{
  "hidden_size": 256,
  "rope_theta": 10000.0,
  "parallel_block": false,
  "init_std_qkv": 0.0551,
  "learning_rate": 0.00951,
  "decay_shape": "sqrt",
  "batch_tokens": 65536,
  "max_steps": 11194
}
MLP neurons of a small language model. Each row is named by its layer, matrix (down: output weights) and neuron, and shows model dimensions 144-239. Each number is 128 + 24 x the weight over its row's rms, rounded and kept within 0 to 255. Numbers have three digits each. A neuron's up and down rows have the sign that makes its largest values positive.
After each neuron's rows, "fires before" lists the tokens most often just after its 100 highest values on Wikipedia text that the model never trained on. A number after a token or word is its count.

L7.down388:145125141117131174146076090115166139155167129123141167150150126117095117162159119131125122107137142113106123120163094158139156101108125159145103129120111151100045133157121112141094132169124129106138089125140110137097126129130137090150155099146138142126166120113096162083088120095138118117
fires before: " " 43, "|" 7, "+" 5, " ATP" 4

L10.down206:175159147147112105109181156113127157112168142090140125107118124111153126128095121143120148124186139135117161131144120149139072110114086125117119106119119146161098142134129141158166131173113130132124138164132145143143139136157144154128088089150118142111132160100140117140136174108104130119
fires before: "|" 61, "-" 12

L7.down391:096107136125107160121166155114153160118116111122116149125149105120136123105124135116131115100158105116160126196141142097146152173158119174144137127141119109125165136101112179111098123140121133121136135118198100180123147143157091162133099136117112092150156151088149146170138150152115108165
fires before: "0" 24, "10" 14, "m" 6, " km" 4, "00" 4, "40" 4

L10.down648:123125139136126125123061088153127158071104134107118098132160156152123110130141147112133103142160139143169182120144124179161123141095121142121142097160166143115098154160143123116098144119128131167102175169112115122128116131150121116098124101104109140107149115099065104137184128096166144163
fires before: "\"" 58, ",\"" 7, "\"," 4, "'," 4

L2.down462:102114112128125128165106123099170122130122071123149127106130170082128081135129182154123119088107093149074125084183112137140119136163118149136145091126120140104133148113165148152126122123076131118154174132133172104135125149136089088137112155079115152115136135117145155121105133079125135157
fires before: " " 84

L10.down60:110118121148119164154110115093135136135123121164137140134138147143130117134160102140097097117089115120112121150155144154098105085115127193111108152087137195126132140087142118053168145092159116113115125104151145132110126123112161111159146101134127120141108161190078135121106136108182159145
fires before: " " 64, "," 26

L10.down663:147156115122137109132110126122164140141117103131139138161142141124130139124100092137187118152106112109084119139110172120145144166120130149105053151137108155113169117124139133161144083119105130142124116092125137163117068140128101135105141099101112106100144119166111145153111143124139138125
fires before: "07" 17, "17" 14, "05" 7, "06" 6, "18" 6

L10.down189:101141140145161120146114128118118092096152132149131127167222121158147120092092133114097121105130135157120145102103137146109098128051113108115142142120120116113108204108141122094138137167112117137168173126129116104105164122081149153107137138140113090142152107142193146140162102142141115132
fires before: " " 63

L10.down271:116121172111144154135110136143112120096131165140110114141159102146098098146122193106146158122161090152113075116100128157125134123137087157139103107084074152088107148154126145129120150126087148081116133121132116149108138103142143135110151102092155062131113106101128112148141101092127119117
fires before: "1" 39, "0" 7, "2" 4

L10.down457:119116135152105154097116126135131137152107142116154117140129163143098121104114102155091160161148124120132159117125120125133136124080125089122151082113144106158128132108138065128118108120119128163116134115090137153104177118139126136155115132151155125098151136178137149094136132140121151113
fires before: " " 40, " —" 13, "." 7, " the" 4

L10.down650:106161114154112097074130102115099146151152093153118132128132124127157141091105099126133127117092134094099110133122122122169118116141155170121159084137106128160142136157145118138154130146136148126127157116144133153168125145094158122155143161173108123109104153177138155137126156124109162143
fires before: " of" 93

L10.down554:115122154156114130132113110132101179116163105167179147099105146126117131142134124110108137170133121119150160140115122106141111129139152149097135180122109141146085110120086118135110112160120110161099187152139132180120124130099131116154159137116145123140147139147187117132107152116074122138
fires before: "," 54, " " 43

L3.down658:149162152119137129146105135152195125150114127092080105111140120128148147141140105149118129094099102122088121086157100123132169107096110151138101116127151118144127159153196144126147139145101124073106127141136139151130126114137121149175170091116131107112150115126138140139202090103104117113
fires before: " |" 46, "ars" 4

L10.down135:098188162105097152082104100167100124086093134123150147153152130127142140146119172191152118114116131147119155118159138168120150110128099149132112140144142102083111121124145138145114146114092126123140108091098149129111126100114159120113119105127104091131129115109130135112143146141170134146
fires before: "\n" 35, " |\n" 25, " |" 12, "\n\n" 8, ")\n" 7

L4.down50:191106152064144127151137120119136134149103108098134122140160122153148069167106130131129126122148140067101153129135103131137087141148163109122131156142167088161090103115094075110103099073128155102108127091120122113127096137120114136102129120169173114149124118143081155145093125093125133154
fires before: " " 56, " of" 6, " Team" 4, " —" 4

L7.down289:179139137133147145136135125104097125092153093110135165157147183127168129113097175148133128157114166142115154100132149149140117134139117112185094160146132192112137177112133132115077103109134102116128109114146139104148155112161124118128097151158106113134135143118161112127110141160113140143
fires before: "|" 61, "-" 16

L2.down518:170126133101085108106168171104099170122141113133134135098132139132127122143139127144132161120154077129114103171082133184103127110127102114109116098112103118148100113146114094150082150132148157095099095099152143100132092104080108131112110131115124106105140123156130130120116118078121136150
fires before: " " 50, " in" 8, " the" 5, "le" 5